config.toml
n_layer = 13
d_model = 160
n_head = 8
n_kv_head = 8
head_dim = 32
d_mlp = 384
vocab_size = 1788
activation = "swiglu"
norm = "rmsnorm"
norm_place = "pre"
norm_eps = 1e-05
positions = "rope"
rope_base = 2840.0
rope_fraction = 1.0
qk_norm = false
attn_scale = 0.177
bias = "none"
tie_embeddings = true
parallel_block = false
init = "uniform"
init_std_qkv = 0.0298
init_std_o = 0.00461
init_std_up = 0.0298
init_std_down = 0.00377
optimizer = "adamw"
lr = 0.00283
lr_mult_up = 1.08
beta1 = 0.9
beta2 = 0.99
lr_head = 0.00588
grad_clip = 0.5
warmup_steps = 513
schedule = "wsd"
decay_fraction = 1.0
decay_shape = "linear"
final_lr_fraction = 0.0
batch_tokens = 32768
seq_len = 1024
doc_mask = false
train_tokens = 114100000
steps = 3483
dataset = "wikipedia_en"
MLP neurons of a small language model. Each row is named by its layer, matrix (gate and up: input weights) and neuron, and shows model dimensions 64-159. Each number is 50 + 15 x the weight over its row's rms, rounded and kept within 0 to 99. A neuron's up and down rows have the sign that makes its largest values positive.
After each neuron's rows, "fires in" lists the words (lower case) most often at its 100 highest values on Wikipedia text that the model never trained on. A number after a token or word is its count.

L6.gate232:44 55 61 81 40 62 25 65 32 69 48 48 51 64 49 50 43 52 68 23 61 58 60 37 77 56 73 22 73 50 63 60 79 63 50 49 27 42 57 66 71 73 44 54 59 74 49 44 57 36 31 49 55 10 51 84 64 46 62 29 37 42 48 59 59 51 48 49 49 52 50 70 53 31 58 89 46 58 65 54 51 60 43 59 23 30 46 60 41 59 66 38 53 39 40 38
L6.up232:55 52 48 31 59 50 44 25 45 69 56 54 24 52 38 42 83 44 41 07 42 36 37 60 56 66 53 54 62 55 68 60 32 72 63 32 35 39 50 74 39 46 54 50 66 59 34 45 83 27 34 59 52 60 11 48 43 57 47 62 43 53 57 60 57 47 40 40 63 63 47 51 40 46 52 50 41 37 69 43 38 51 55 67 58 38 54 39 56 62 59 65 56 72 70 85
fires in: "more" 19, "still" 13, "not" 12, "failed" 8

L5.gate293:67 53 51 76 33 65 88 44 26 53 61 22 64 45 58 38 39 62 44 42 39 39 32 61 49 72 90 45 50 52 50 54 48 51 37 48 87 50 52 45 51 47 54 38 51 56 76 22 66 67 20 57 28 49 49 52 57 29 55 51 58 53 29 45 62 24 48 72 55 36 42 78 47 38 79 73 33 42 63 43 39 65 39 12 47 28 65 56 53 60 42 55 65 56 32 19
L5.up293:69 41 48 74 53 35 70 51 39 70 47 51 59 46 47 37 46 72 26 33 41 29 37 46 38 60 78 48 46 52 44 67 68 61 60 47 89 61 42 75 57 63 58 21 53 84 54 58 80 66 42 49 54 57 37 61 43 39 61 77 28 33 39 41 35 37 44 55 34 44 69 39 27 34 72 49 52 33 52 65 46 55 42 54 43 65 80 25 63 70 38 62 37 82 53 48
fires in: "independent" 16, "important" 11, "village" 9, "villages" 7, "common" 6, "assault" 6

L4.gate229:40 48 89 53 35 56 55 64 60 26 45 51 62 72 34 60 30 24 61 51 27 88 69 55 57 47 44 36 58 12 79 46 48 55 78 76 39 62 65 50 44 27 69 46 53 82 48 45 39 55 32 44 31 41 44 55 38 55 65 37 26 70 37 53 43 76 35 59 57 35 49 52 55 33 30 67 51 69 27 34 55 33 49 29 53 34 48 57 48 80 36 76 40 45 45 52
L4.up229:47 11 41 55 48 25 58 59 47 64 44 57 74 69 69 46 36 44 64 26 52 63 73 37 36 41 59 30 59 67 85 60 38 62 54 75 43 52 42 54 65 35 60 29 51 63 45 50 32 36 31 72 63 21 48 53 55 28 46 52 23 54 62 60 84 54 48 50 47 11 80 61 57 50 51 75 47 51 69 48 25 47 25 43 54 58 35 28 55 75 35 81 61 37 55 61
fires in: "in" 39, "railway" 7, "stewart" 5, "new" 5, "together" 5

L9.gate239:48 43 47 68 55 56 47 49 52 37 41 41 75 58 37 26 52 69 55 26 43 46 15 34 67 54 48 69 41 51 63 69 51 36 45 46 52 21 57 57 53 23 63 59 45 45 45 63 35 64 27 52 27 56 40 76 35 21 59 67 19 74 61 36 74 36 41 56 43 56 54 53 48 54 72 60 65 45 36 39 15 13 62 55 37 47 34 44 60 33 53 23 24 66 37 46
L9.up239:41 38 58 42 45 42 51 41 67 19 18 49 56 33 54 52 55 35 48 36 45 61 60 35 58 48 50 69 19 53 33 30 67 28 51 44 82 35 67 60 41 73 78 61 48 30 44 73 60 44 19 36 21 34 30 65 62 34 59 50 38 39 55 44 30 47 57 53 56 56 53 47 50 30 50 40 56 32 47 51 44 03 65 72 52 39 31 52 60 51 67 39 32 37 51 41
fires in: "the" 33, "their" 32, "its" 29, "his" 4

L6.gate154:67 62 44 65 45 62 70 46 16 33 15 19 77 41 57 60 73 59 37 40 38 49 71 55 77 21 37 78 34 52 49 45 70 42 70 37 39 23 47 40 41 50 70 40 25 75 64 47 46 42 24 28 34 17 50 57 20 56 35 46 67 89 51 55 38 41 17 47 50 60 59 74 50 62 64 34 43 55 48 29 36 47 75 49 37 55 59 57 52 48 42 66 39 16 52 57
L6.up154:42 47 64 53 68 56 60 52 42 46 29 67 48 48 61 55 50 48 57 44 40 41 50 35 56 40 39 68 52 47 71 59 41 41 87 50 19 46 21 31 53 44 69 37 15 46 54 57 42 25 73 38 38 41 50 76 52 48 32 48 50 81 64 80 50 53 44 56 52 43 38 45 42 63 58 35 59 34 48 18 40 58 66 61 24 55 44 44 66 49 52 39 66 36 50 39
fires in: "which" 58, "that" 42

L10.gate226:30 65 42 50 62 77 51 32 35 54 27 33 55 43 59 32 31 74 38 44 54 70 69 26 52 63 48 56 55 43 75 74 67 42 67 37 73 33 58 52 64 39 45 63 34 57 32 42 61 47 36 57 54 30 43 81 36 67 72 54 52 52 41 52 44 57 28 10 44 31 59 71 41 67 72 43 53 70 77 47 52 57 63 73 48 37 40 60 44 49 40 27 37 19 37 41
L10.up226:28 43 48 65 74 67 57 23 27 65 62 50 73 42 28 57 51 51 33 30 59 56 47 32 76 50 48 47 44 61 52 62 35 53 44 37 39 24 66 53 48 49 49 49 35 68 59 46 50 57 45 19 61 41 49 48 57 23 38 47 47 67 34 27 38 52 45 51 46 56 39 56 60 47 76 38 66 56 46 45 86 50 75 38 41 32 64 50 69 37 47 43 57 28 10 40
fires in: "which" 41, "that" 41, "although" 9

L5.gate222:38 66 45 64 22 38 50 59 30 25 59 51 33 36 83 48 56 58 71 54 26 76 47 37 11 67 51 55 54 55 56 72 46 90 29 48 70 62 63 54 56 21 65 51 53 72 64 53 42 45 79 30 26 26 35 31 34 47 55 44 55 50 39 73 54 46 59 58 21 37 66 31 40 41 70 54 47 59 49 32 45 40 43 53 54 45 79 62 45 56 45 44 73 45 48 25
L5.up222:28 43 66 42 48 47 57 49 46 66 62 54 52 66 58 53 73 41 51 12 45 44 79 28 51 36 53 31 56 54 23 47 83 53 63 46 36 72 73 58 65 74 59 25 60 57 36 66 58 56 20 35 43 40 64 59 33 33 55 27 78 54 30 36 65 73 38 55 40 47 31 77 59 52 35 44 67 51 53 73 48 46 38 62 66 84 60 46 48 56 58 62 63 49 67 54
fires in: "of" 20, "number" 16, "time" 12, "right" 8, "eight" 7

L6.gate261:46 59 64 64 33 46 69 47 54 65 67 73 40 39 23 21 43 42 57 37 43 28 67 55 76 60 74 45 60 38 63 63 47 59 49 22 64 35 42 29 41 47 69 54 63 81 27 55 36 62 57 72 36 46 50 29 62 51 17 48 40 66 36 66 69 69 53 42 54 37 52 45 36 39 63 64 60 82 52 00 64 31 51 51 41 47 62 60 52 38 75 55 38 46 31 45
L6.up261:31 65 52 67 36 35 64 62 63 76 41 66 40 24 29 38 47 53 40 35 40 42 80 79 73 51 63 26 52 48 40 62 50 77 49 39 73 57 43 15 53 53 55 52 53 54 41 91 50 34 41 74 59 40 32 40 50 60 41 65 48 59 47 51 61 49 53 27 64 39 49 21 29 39 83 38 58 67 39 47 61 44 63 61 46 49 45 68 54 45 57 60 35 60 69 57
fires in: "located" 18, "local" 14, "monastery" 10, "liberal" 8, "locations" 4

L5.gate212:41 46 45 61 62 59 65 63 30 38 75 54 32 11 50 24 06 42 30 58 12 30 36 68 48 28 56 54 42 71 52 33 62 70 30 50 66 35 50 42 47 53 52 46 35 50 45 51 38 40 24 16 03 43 84 56 28 22 51 16 50 60 44 75 34 73 39 58 59 38 59 75 50 77 41 62 56 65 54 51 27 50 69 35 45 43 62 60 56 58 41 36 51 54 36 31
L5.up212:35 62 46 62 36 55 47 60 26 31 54 43 47 17 37 30 19 32 51 58 58 43 36 61 24 19 59 91 62 57 40 47 66 63 40 70 60 43 23 50 45 36 42 33 41 39 35 33 52 23 56 54 57 41 49 44 48 45 69 68 54 41 48 25 46 51 61 54 51 70 63 79 52 55 42 61 57 21 24 62 31 36 45 25 52 57 56 42 88 56 35 28 95 46 61 72
fires in: "between" 19, "both" 16, "addition" 10, "across" 7, "government" 6

L2.gate331:72 71 55 66 57 50 42 73 64 52 55 32 44 26 47 60 39 30 60 35 44 53 42 36 44 63 57 68 68 35 02 54 63 58 48 49 32 58 41 48 39 43 54 44 54 36 63 59 43 64 45 37 50 28 53 60 63 55 51 46 71 34 76 60 35 50 37 32 36 60 45 75 54 56 64 78 45 79 35 38 59 47 58 71 29 48 47 54 66 32 86 67 29 38 19 58
L2.up331:49 54 19 56 55 48 61 66 53 72 22 37 65 61 72 38 55 47 29 20 60 56 46 36 42 50 41 51 45 43 56 42 27 33 38 15 42 59 55 33 19 54 58 47 52 39 54 44 45 59 54 16 54 39 39 37 46 51 57 74 68 39 29 66 59 25 47 39 36 35 41 55 46 48 39 37 34 36 45 44 38 45 52 52 64 43 69 65 55 50 38 78 67 64 78 39
fires in: "just" 13, "japanese" 13, "justice" 11, "jersey" 8, "jesus" 7, "judge" 6

L4.gate265:52 23 86 43 49 59 68 96 61 57 29 66 34 50 42 33 53 38 57 64 27 59 71 47 70 26 48 58 60 37 49 53 55 71 49 47 31 77 93 59 50 24 55 62 40 49 35 48 35 57 55 54 56 45 86 30 62 51 82 39 63 32 49 60 53 57 44 27 55 56 51 45 33 93 43 45 49 64 45 50 37 52 64 38 43 57 43 59 31 36 09 63 59 50 43 59
L4.up265:51 65 60 46 55 36 48 31 74 33 42 72 65 38 61 68 44 13 43 29 77 60 43 64 32 32 65 57 48 55 44 59 48 51 50 50 64 46 24 58 29 75 68 51 61 65 59 21 51 35 58 38 37 48 31 59 40 63 78 59 46 33 55 65 61 53 52 61 50 45 38 75 40 48 37 16 44 40 11 40 40 47 28 60 55 35 54 46 53 39 42 59 59 46 37 87
fires in: "is" 97

L5.gate186:43 37 59 54 38 58 50 52 31 22 37 51 68 50 11 40 30 44 65 49 31 52 54 46 45 51 61 49 43 42 53 47 44 52 43 83 77 28 72 52 47 27 75 56 51 61 54 63 51 99 58 50 78 58 64 65 54 41 16 30 37 59 61 56 72 53 63 69 49 56 45 62 58 65 65 54 59 54 51 25 60 36 48 47 53 43 71 45 39 26 20 47 56 66 55 42
L5.up186:62 21 60 49 71 42 48 36 32 37 42 54 39 47 34 35 72 47 56 44 66 74 56 63 39 36 28 51 50 35 77 35 67 19 54 45 41 34 55 57 53 17 62 29 70 23 24 48 53 42 36 58 39 49 37 38 45 63 38 40 45 64 47 59 66 37 51 32 45 57 05 82 65 55 54 41 49 43 30 29 51 66 58 46 24 31 43 36 47 33 49 39 63 73 74 31
fires in: "background" 14, "joined" 12, "back" 9, "up" 8, "office" 6, "off" 5

L10.gate151:68 52 47 36 54 33 65 41 49 40 47 49 42 35 24 70 34 44 59 64 64 58 12 34 39 73 52 62 40 11 77 70 94 55 49 61 87 67 46 52 48 43 59 16 57 40 34 23 59 35 51 55 90 42 74 58 45 53 37 34 43 28 62 35 42 66 53 39 44 62 60 56 43 60 43 47 72 71 58 39 68 62 64 58 49 69 46 33 55 18 71 56 30 39 50 37
L10.up151:44 36 52 42 46 53 67 57 51 88 53 46 52 58 46 59 34 74 39 35 51 39 29 12 58 61 36 55 52 54 64 56 54 37 34 49 62 34 34 58 47 61 28 40 22 34 41 19 63 54 20 17 50 18 63 52 71 21 47 35 57 42 42 31 26 37 26 44 57 53 58 50 54 70 39 45 43 53 62 70 42 74 74 57 57 46 79 68 56 54 50 61 42 28 70 44
fires in: "they" 45, "can" 26, "could" 11, "would" 6, "may" 4

L4.gate261:34 47 60 76 30 54 34 52 41 41 63 40 43 73 46 65 53 51 48 36 42 41 47 45 63 52 51 58 47 40 44 55 39 41 28 50 57 59 45 61 53 70 49 42 31 35 48 22 39 67 26 55 63 46 38 53 38 43 72 36 91 52 59 57 60 53 28 46 37 95 38 79 56 65 20 54 76 56 52 39 48 52 64 28 52 46 42 56 43 67 38 43 43 53 33 66
L4.up261:50 72 61 52 29 72 31 35 49 60 64 58 53 56 64 57 52 25 28 31 43 41 55 50 79 45 68 57 35 32 23 43 27 38 13 77 68 54 52 57 41 66 29 37 70 46 48 35 44 27 39 37 65 53 44 39 65 53 63 40 68 45 65 69 52 59 44 33 51 51 50 59 36 32 61 34 53 44 50 55 38 49 34 36 51 42 43 53 70 60 52 29 50 36 75 52
fires in: "following" 23, "when" 19, "while" 14, "like" 7, "since" 7, "outside" 7

L4.gate103:55 46 40 48 20 28 64 49 19 68 27 23 64 27 30 63 31 46 41 68 38 54 50 38 39 48 53 39 66 40 61 44 61 81 38 51 52 58 36 41 30 56 61 39 39 69 61 52 25 48 51 35 74 01 38 08 32 44 36 49 24 61 57 39 34 64 25 60 60 44 64 67 46 73 60 53 54 40 42 34 45 44 62 45 43 43 44 57 46 55 59 67 47 27 65 47
L4.up103:54 32 31 33 47 48 74 25 79 70 41 60 40 64 34 42 16 56 28 49 60 80 39 29 67 28 47 77 64 40 33 45 50 17 51 51 63 46 55 53 59 71 56 51 66 52 22 65 69 37 50 47 31 57 49 52 41 54 48 40 53 32 59 45 70 24 51 72 57 47 71 41 40 38 52 24 39 43 74 42 36 61 35 54 59 64 77 50 36 65 60 91 60 37 54 43
fires in: "had" 62, "were" 25, "could" 13

L4.gate100:62 74 70 50 49 24 65 81 40 55 44 18 35 36 45 50 62 23 56 58 34 53 54 40 48 55 58 45 49 61 28 41 42 48 38 62 55 77 49 55 45 30 41 72 66 54 49 55 36 42 56 37 55 66 57 43 62 53 54 34 88 67 57 65 49 59 59 29 38 31 55 69 55 61 69 42 11 52 39 55 56 69 29 43 56 46 33 80 41 30 68 74 50 55 51 20
L4.up100:76 89 60 71 41 75 50 52 59 56 69 39 65 63 42 48 53 39 29 63 59 60 52 41 47 45 59 55 57 47 57 36 44 39 39 76 48 48 27 44 26 55 61 40 54 58 22 56 39 75 51 43 54 29 50 37 63 53 47 39 48 58 62 60 59 39 53 68 86 37 31 26 39 08 61 39 82 56 35 39 43 31 43 37 84 34 64 80 74 27 51 52 67 44 31 44
fires in: "as" 20, "justice" 13, "just" 12, "they" 11, "n" 7, "michigan" 6

L10.gate376:52 25 28 38 76 66 58 47 86 41 64 36 61 46 33 11 77 47 31 49 35 25 41 47 49 58 53 63 33 36 56 44 65 54 61 44 60 57 49 78 26 13 57 46 54 63 31 29 51 48 32 62 72 39 52 55 43 40 57 49 38 46 64 60 53 36 67 34 31 44 62 36 70 32 78 44 59 70 50 41 71 32 40 23 48 56 35 47 81 44 87 29 51 51 26 34
L10.up376:45 31 42 56 67 66 53 51 65 34 11 63 59 40 54 36 61 60 51 31 38 41 55 48 44 33 52 56 50 47 39 34 47 55 40 55 61 48 34 49 35 42 43 77 43 34 31 89 34 73 19 69 40 54 64 73 47 51 65 54 56 77 42 75 34 22 43 28 53 64 55 46 53 63 45 36 26 34 46 50 43 18 72 31 42 61 48 38 64 53 34 18 38 42 36 48
fires in: "s" 71, "himself" 5, "whose" 4

L2.gate54:48 52 18 75 40 46 83 61 69 35 50 35 65 33 61 50 34 53 71 93 56 71 29 79 42 47 71 55 62 47 52 50 58 43 35 35 47 46 35 44 58 45 38 44 57 94 55 61 58 58 66 39 58 55 58 39 69 63 49 52 75 41 44 60 38 67 35 45 46 45 68 67 46 71 47 58 39 22 42 48 22 50 17 33 72 56 46 62 55 65 67 51 48 44 31 34
L2.up54:19 47 54 29 28 55 42 25 64 51 58 48 36 69 24 54 36 83 33 35 49 70 42 44 28 44 57 72 25 57 41 44 55 32 40 56 76 29 59 58 21 77 38 27 45 47 41 48 60 53 44 40 85 39 53 75 36 55 60 52 43 51 52 44 30 37 51 37 48 62 69 47 53 55 55 49 72 56 45 59 48 66 49 47 90 64 53 48 38 62 38 61 66 35 55 79
fires in: "of" 39, "assault" 7, "ontario" 5

L4.gate50:52 52 42 42 47 06 42 48 50 49 43 60 51 28 39 35 18 56 74 23 58 47 26 40 65 65 44 82 53 67 59 48 42 50 68 38 47 26 54 58 56 45 53 19 53 55 34 50 63 65 32 44 56 40 60 51 53 57 63 44 36 56 78 44 31 52 56 68 50 64 38 73 49 40 53 43 43 55 58 78 48 64 64 44 50 00 25 35 63 47 38 62 43 25 52 46
L4.up50:39 38 20 44 53 31 52 77 32 69 22 85 32 51 51 59 13 52 36 55 84 62 36 40 49 47 71 42 70 49 45 45 46 74 50 37 73 52 38 47 64 46 58 36 36 78 42 60 44 57 71 22 77 44 41 31 41 43 50 53 35 36 53 32 51 42 45 42 41 52 49 52 23 55 63 15 56 29 43 70 34 54 57 48 38 50 49 33 59 50 15 82 41 26 72 60
fires in: "can" 31, "would" 29, "could" 14, "will" 12, "should" 4, "canal" 4

L2.gate176:37 21 28 48 73 38 59 49 36 45 52 74 59 54 27 73 39 32 57 53 46 30 33 28 57 37 58 35 68 56 38 84 56 66 57 41 55 57 85 29 69 28 31 42 36 30 53 50 38 70 61 40 64 55 48 55 63 55 63 27 55 49 60 21 59 70 56 33 23 39 76 77 57 37 51 48 65 40 78 72 63 55 74 39 66 61 56 28 34 41 54 48 66 14 40 46
L2.up176:46 38 38 69 44 30 66 76 37 74 76 38 63 64 41 70 43 53 28 11 71 72 38 47 45 42 50 38 22 94 57 59 46 37 60 63 45 17 29 37 67 77 53 65 40 14 51 52 56 52 48 53 51 49 34 80 43 43 46 59 68 35 59 55 42 32 39 62 65 59 43 56 60 44 52 43 73 18 59 69 57 47 69 44 52 39 41 50 05 68 45 61 61 45 53 38
fires in: "of" 43, "walter" 15, "western" 13

L9.gate146:44 58 57 45 47 48 67 56 47 34 31 39 63 75 47 57 42 10 61 15 44 66 35 58 38 48 67 33 55 42 58 26 70 68 34 67 52 27 27 49 44 75 75 77 47 78 55 08 47 53 37 71 32 57 78 35 06 50 39 56 44 61 23 56 61 73 49 85 45 51 34 53 38 39 65 65 51 60 68 39 40 47 31 66 46 64 31 50 48 58 61 59 63 44 44 62
L9.up146:40 62 50 35 36 77 20 66 56 63 58 61 27 39 63 46 46 60 55 60 54 58 42 55 47 49 58 32 49 61 33 34 32 68 47 66 41 60 43 25 69 40 56 41 44 31 50 42 51 57 45 35 61 49 62 42 65 49 50 70 56 75 45 44 39 43 49 62 23 73 80 34 51 79 79 57 63 51 82 51 40 70 61 52 58 38 58 58 48 57 71 63 46 33 83 70
fires in: "in" 31, "institute" 11, "international" 9

L4.gate319:89 65 59 49 62 75 52 46 37 44 66 39 39 43 45 68 42 58 47 33 29 41 51 31 41 21 46 52 37 38 35 37 63 72 41 76 79 52 45 59 41 39 68 40 43 48 25 44 28 54 50 30 31 81 50 69 29 50 65 52 63 59 64 50 31 54 33 67 35 64 60 35 85 31 73 43 51 49 45 26 20 49 70 32 70 40 49 98 59 44 58 45 41 30 60 34
L4.up319:60 53 45 61 51 35 58 28 38 63 58 30 40 41 29 49 37 70 44 52 41 80 48 29 59 36 74 39 52 54 68 55 55 48 15 65 82 39 68 38 60 45 59 35 36 55 26 70 68 13 53 21 42 66 69 28 43 49 53 40 41 27 39 86 59 68 50 55 43 38 33 47 30 67 52 43 44 55 35 18 47 46 42 71 58 57 24 62 28 39 51 57 50 36 70 67
fires in: "his" 46, "three" 14, "two" 11, "other" 8

L2.gate206:71 34 30 59 50 45 56 68 68 61 72 70 22 45 71 60 43 41 57 70 44 82 39 32 45 51 58 37 70 66 25 26 29 36 79 48 53 30 70 43 64 66 61 65 53 34 55 56 58 51 75 35 69 39 75 56 59 49 43 45 64 51 36 47 51 43 54 60 16 45 65 66 58 34 58 43 41 54 59 62 48 37 40 78 54 73 21 46 13 47 38 48 31 34 61 35
L2.up206:58 55 72 44 43 26 58 79 44 70 83 48 55 37 45 65 53 54 47 43 47 32 24 24 64 39 43 48 28 29 15 55 26 42 83 56 44 83 68 52 61 43 71 44 58 47 55 65 41 54 48 31 47 71 69 46 65 52 66 53 66 52 72 49 83 41 31 62 55 61 70 51 64 35 52 29 47 39 80 42 41 29 59 51 49 55 61 55 45 52 41 68 58 46 51 55
fires in: "of" 100

L2.gate250:34 52 63 65 32 60 67 65 38 45 58 50 75 61 53 56 32 66 75 40 34 51 42 41 62 54 80 52 42 54 43 49 40 66 25 47 73 62 65 72 62 57 29 49 36 62 61 64 49 48 45 46 33 81 64 46 42 35 82 39 40 46 54 51 47 54 49 31 57 75 63 37 41 60 84 56 57 74 58 50 29 41 30 28 33 27 60 61 32 60 36 60 72 59 47 41
L2.up250:49 58 60 52 36 64 57 55 80 45 50 44 29 37 51 47 43 26 62 65 42 39 23 55 44 44 56 23 37 46 52 51 73 70 35 46 43 46 52 60 49 07 53 45 43 59 44 60 64 49 41 50 40 50 75 37 37 42 65 63 26 34 43 63 87 67 76 57 78 43 55 59 39 40 69 53 63 69 54 33 39 47 39 59 37 57 36 68 39 37 77 57 61 49 41 39
fires in: "party" 16, "education" 12, "university" 12, "election" 10, "location" 8

L6.gate332:31 55 47 35 46 48 87 47 60 31 57 49 70 44 60 51 47 43 54 71 40 47 31 57 36 62 51 53 23 36 28 49 64 53 15 33 73 34 62 49 46 70 51 59 43 41 61 37 65 59 49 37 68 34 43 42 28 54 51 31 44 41 29 38 48 62 44 28 47 44 50 75 42 41 30 43 56 50 41 21 40 49 25 52 62 62 51 70 40 56 30 66 61 23 39 35
L6.up332:54 44 51 41 52 46 53 50 50 30 52 64 54 45 65 85 68 50 66 21 26 30 33 41 53 62 60 43 46 59 56 20 70 42 45 47 63 50 49 50 40 59 35 52 45 52 62 20 62 54 28 60 81 15 26 50 19 51 58 74 57 61 43 38 52 65 46 44 67 32 19 46 40 62 70 33 56 42 22 51 53 37 45 56 64 64 15 67 43 80 42 52 51 42 26 39
fires in: "according" 15, "representative" 10, "of" 10, "take" 7, "records" 5, "representatives" 5

L10.gate95:25 39 31 57 56 57 67 46 78 64 59 32 80 59 28 51 44 58 64 31 36 58 54 42 39 41 49 79 53 46 44 58 46 45 50 62 57 43 50 58 15 27 52 30 42 46 25 24 47 53 41 54 40 22 48 79 29 40 46 53 50 39 39 35 57 46 48 46 55 50 40 32 68 45 61 38 63 55 46 51 44 34 63 46 45 13 40 60 99 39 37 42 32 54 32 47
L10.up95:42 50 50 31 42 32 69 41 59 47 46 40 41 66 50 62 78 23 90 45 46 43 38 41 00 37 49 56 68 42 61 80 60 60 64 76 69 56 42 48 41 29 68 62 54 30 41 56 41 28 65 56 21 45 57 78 52 35 37 71 51 60 42 32 50 29 69 22 67 31 28 46 80 62 78 51 41 40 46 69 51 38 37 58 48 57 36 26 23 38 59 45 36 74 65 55
fires in: "it" 45, "his" 18, "this" 12, "whose" 7, "its" 6, "her" 6

L6.gate229:36 53 58 44 49 57 50 52 74 26 54 49 78 51 29 58 61 18 48 65 69 64 39 39 45 31 49 65 67 13 50 65 53 23 41 38 45 54 55 44 59 57 70 70 48 35 33 47 48 79 26 68 56 54 34 58 56 46 48 42 51 73 55 44 69 47 22 41 68 67 24 68 23 85 51 63 54 31 52 26 29 50 45 52 41 35 63 49 54 54 41 54 54 38 53 44
L6.up229:66 81 53 63 80 36 45 68 27 31 43 32 61 34 64 50 57 34 56 35 55 44 61 31 38 49 31 39 43 35 32 44 43 16 53 61 35 46 72 47 67 44 67 64 34 59 43 68 24 43 38 55 26 48 81 25 48 52 53 34 51 47 41 33 51 44 58 45 46 65 37 44 44 52 62 52 35 56 33 20 69 31 73 49 38 21 62 44 29 31 53 56 54 45 46 51
fires in: "out" 24, "up" 20, "upon" 8, "days" 8, "back" 7, "background" 6

L5.gate232:76 65 56 63 50 49 29 57 64 58 74 58 22 46 54 24 40 34 32 44 41 61 44 52 51 38 53 62 78 23 50 80 50 53 61 33 36 54 78 51 37 38 69 59 51 62 55 36 52 58 16 60 46 49 64 94 76 41 65 48 17 42 61 38 39 83 41 40 58 54 68 36 68 69 57 67 48 49 66 43 45 47 49 47 39 55 63 55 52 36 76 39 46 63 40 44
L5.up232:14 39 50 88 52 64 48 39 25 41 78 54 20 63 70 61 54 46 60 54 48 41 38 56 66 49 34 45 74 37 57 58 55 57 58 46 52 50 64 66 58 11 40 26 51 33 52 56 64 60 27 62 53 45 57 51 55 23 78 61 46 29 49 12 38 66 25 68 56 71 54 35 32 53 33 72 65 39 61 24 40 60 31 45 48 20 62 42 30 61 88 37 47 34 66 45
fires in: "not" 38, "such" 7, "well" 6

L9.gate47:65 76 43 06 62 45 42 54 67 46 41 38 45 52 50 36 38 79 64 44 08 47 50 42 42 66 65 47 45 27 63 48 39 36 31 77 74 68 40 61 22 19 74 60 53 52 35 46 48 52 46 60 71 47 81 47 49 69 72 64 64 48 52 27 56 60 56 66 35 24 65 58 73 30 46 44 38 75 65 26 67 23 46 49 52 40 47 52 41 41 47 62 55 56 38 34
L9.up47:81 22 57 53 44 47 40 27 66 52 26 53 51 63 63 27 35 66 30 63 39 54 36 26 60 53 50 63 40 40 66 33 73 51 33 53 84 47 51 46 34 57 45 58 49 43 32 60 52 63 55 44 64 34 58 63 50 44 45 13 43 39 47 64 47 49 48 35 63 28 41 33 37 29 75 68 42 62 41 48 39 25 56 43 44 27 52 47 56 55 05 40 50 14 40 35
fires in: "his" 65, "a" 13

L5.gate196:53 59 60 66 30 67 68 57 48 31 77 34 47 30 68 46 43 62 68 42 12 54 45 52 45 66 74 46 68 38 41 42 52 41 34 35 68 30 86 16 52 74 56 56 39 57 32 59 57 38 34 32 26 30 45 65 61 45 73 39 69 74 67 54 61 66 41 47 65 62 69 38 35 32 48 47 81 19 41 52 32 47 48 38 82 27 51 68 39 59 36 46 51 39 57 35
L5.up196:48 37 48 60 57 53 55 22 32 37 31 53 41 63 58 42 26 30 43 40 62 47 42 32 45 43 31 58 35 60 40 53 36 28 50 49 38 33 48 64 60 31 43 22 39 40 56 51 52 33 26 40 60 55 50 85 30 44 58 40 82 55 73 80 22 45 47 46 47 57 49 57 47 48 22 58 73 38 73 47 41 19 59 64 75 33 37 34 68 40 09 50 49 42 64 62
fires in: "between" 21, "both" 16, "when" 11, "without" 8, "outside" 7, "forced" 6

L5.gate265:46 45 49 42 68 50 53 56 54 62 59 49 58 53 45 50 60 46 57 47 43 32 64 20 69 63 31 99 46 51 36 51 63 21 57 37 67 43 68 58 45 17 37 46 47 47 42 61 29 58 62 27 36 24 44 52 79 63 60 48 64 61 49 65 38 84 41 56 37 69 38 59 92 23 58 54 44 42 44 55 55 24 51 42 51 43 66 67 82 37 51 32 33 49 21 16
L5.up265:37 40 66 52 43 60 37 19 90 78 59 18 62 47 56 36 52 30 58 63 43 19 26 47 18 49 72 45 40 46 41 58 50 60 58 50 44 71 26 62 45 60 34 62 64 51 56 53 36 35 45 56 38 37 70 82 46 39 64 27 51 35 72 55 63 73 57 26 65 56 39 42 41 59 54 64 55 31 51 69 40 66 41 54 42 36 60 58 75 57 39 35 81 37 67 42
fires in: "his" 50, "her" 22, "this" 5, "life" 4

L6.gate352:53 52 72 55 45 54 37 30 74 54 54 39 45 43 11 37 73 21 70 58 33 39 50 52 74 49 35 53 55 54 34 37 74 43 29 55 54 56 54 31 49 77 50 55 40 60 57 32 51 49 23 75 42 07 73 60 40 34 58 51 56 76 55 54 71 53 39 60 51 61 75 64 47 62 58 51 60 51 70 23 45 49 56 43 16 57 27 63 76 51 77 33 44 48 46 55
L6.up352:48 42 60 70 59 59 38 37 60 65 43 65 26 61 31 79 51 26 52 31 45 68 35 55 63 35 37 40 46 47 26 45 33 36 66 41 50 62 72 46 61 56 36 59 63 50 48 43 40 34 36 58 15 61 82 56 72 50 74 49 53 74 83 58 47 39 58 35 60 60 53 33 90 66 53 62 41 41 47 39 36 57 55 36 55 23 64 57 48 56 58 59 51 66 23 56
fires in: "during" 18, "in" 16, "from" 10, "five" 9, "at" 6, "with" 5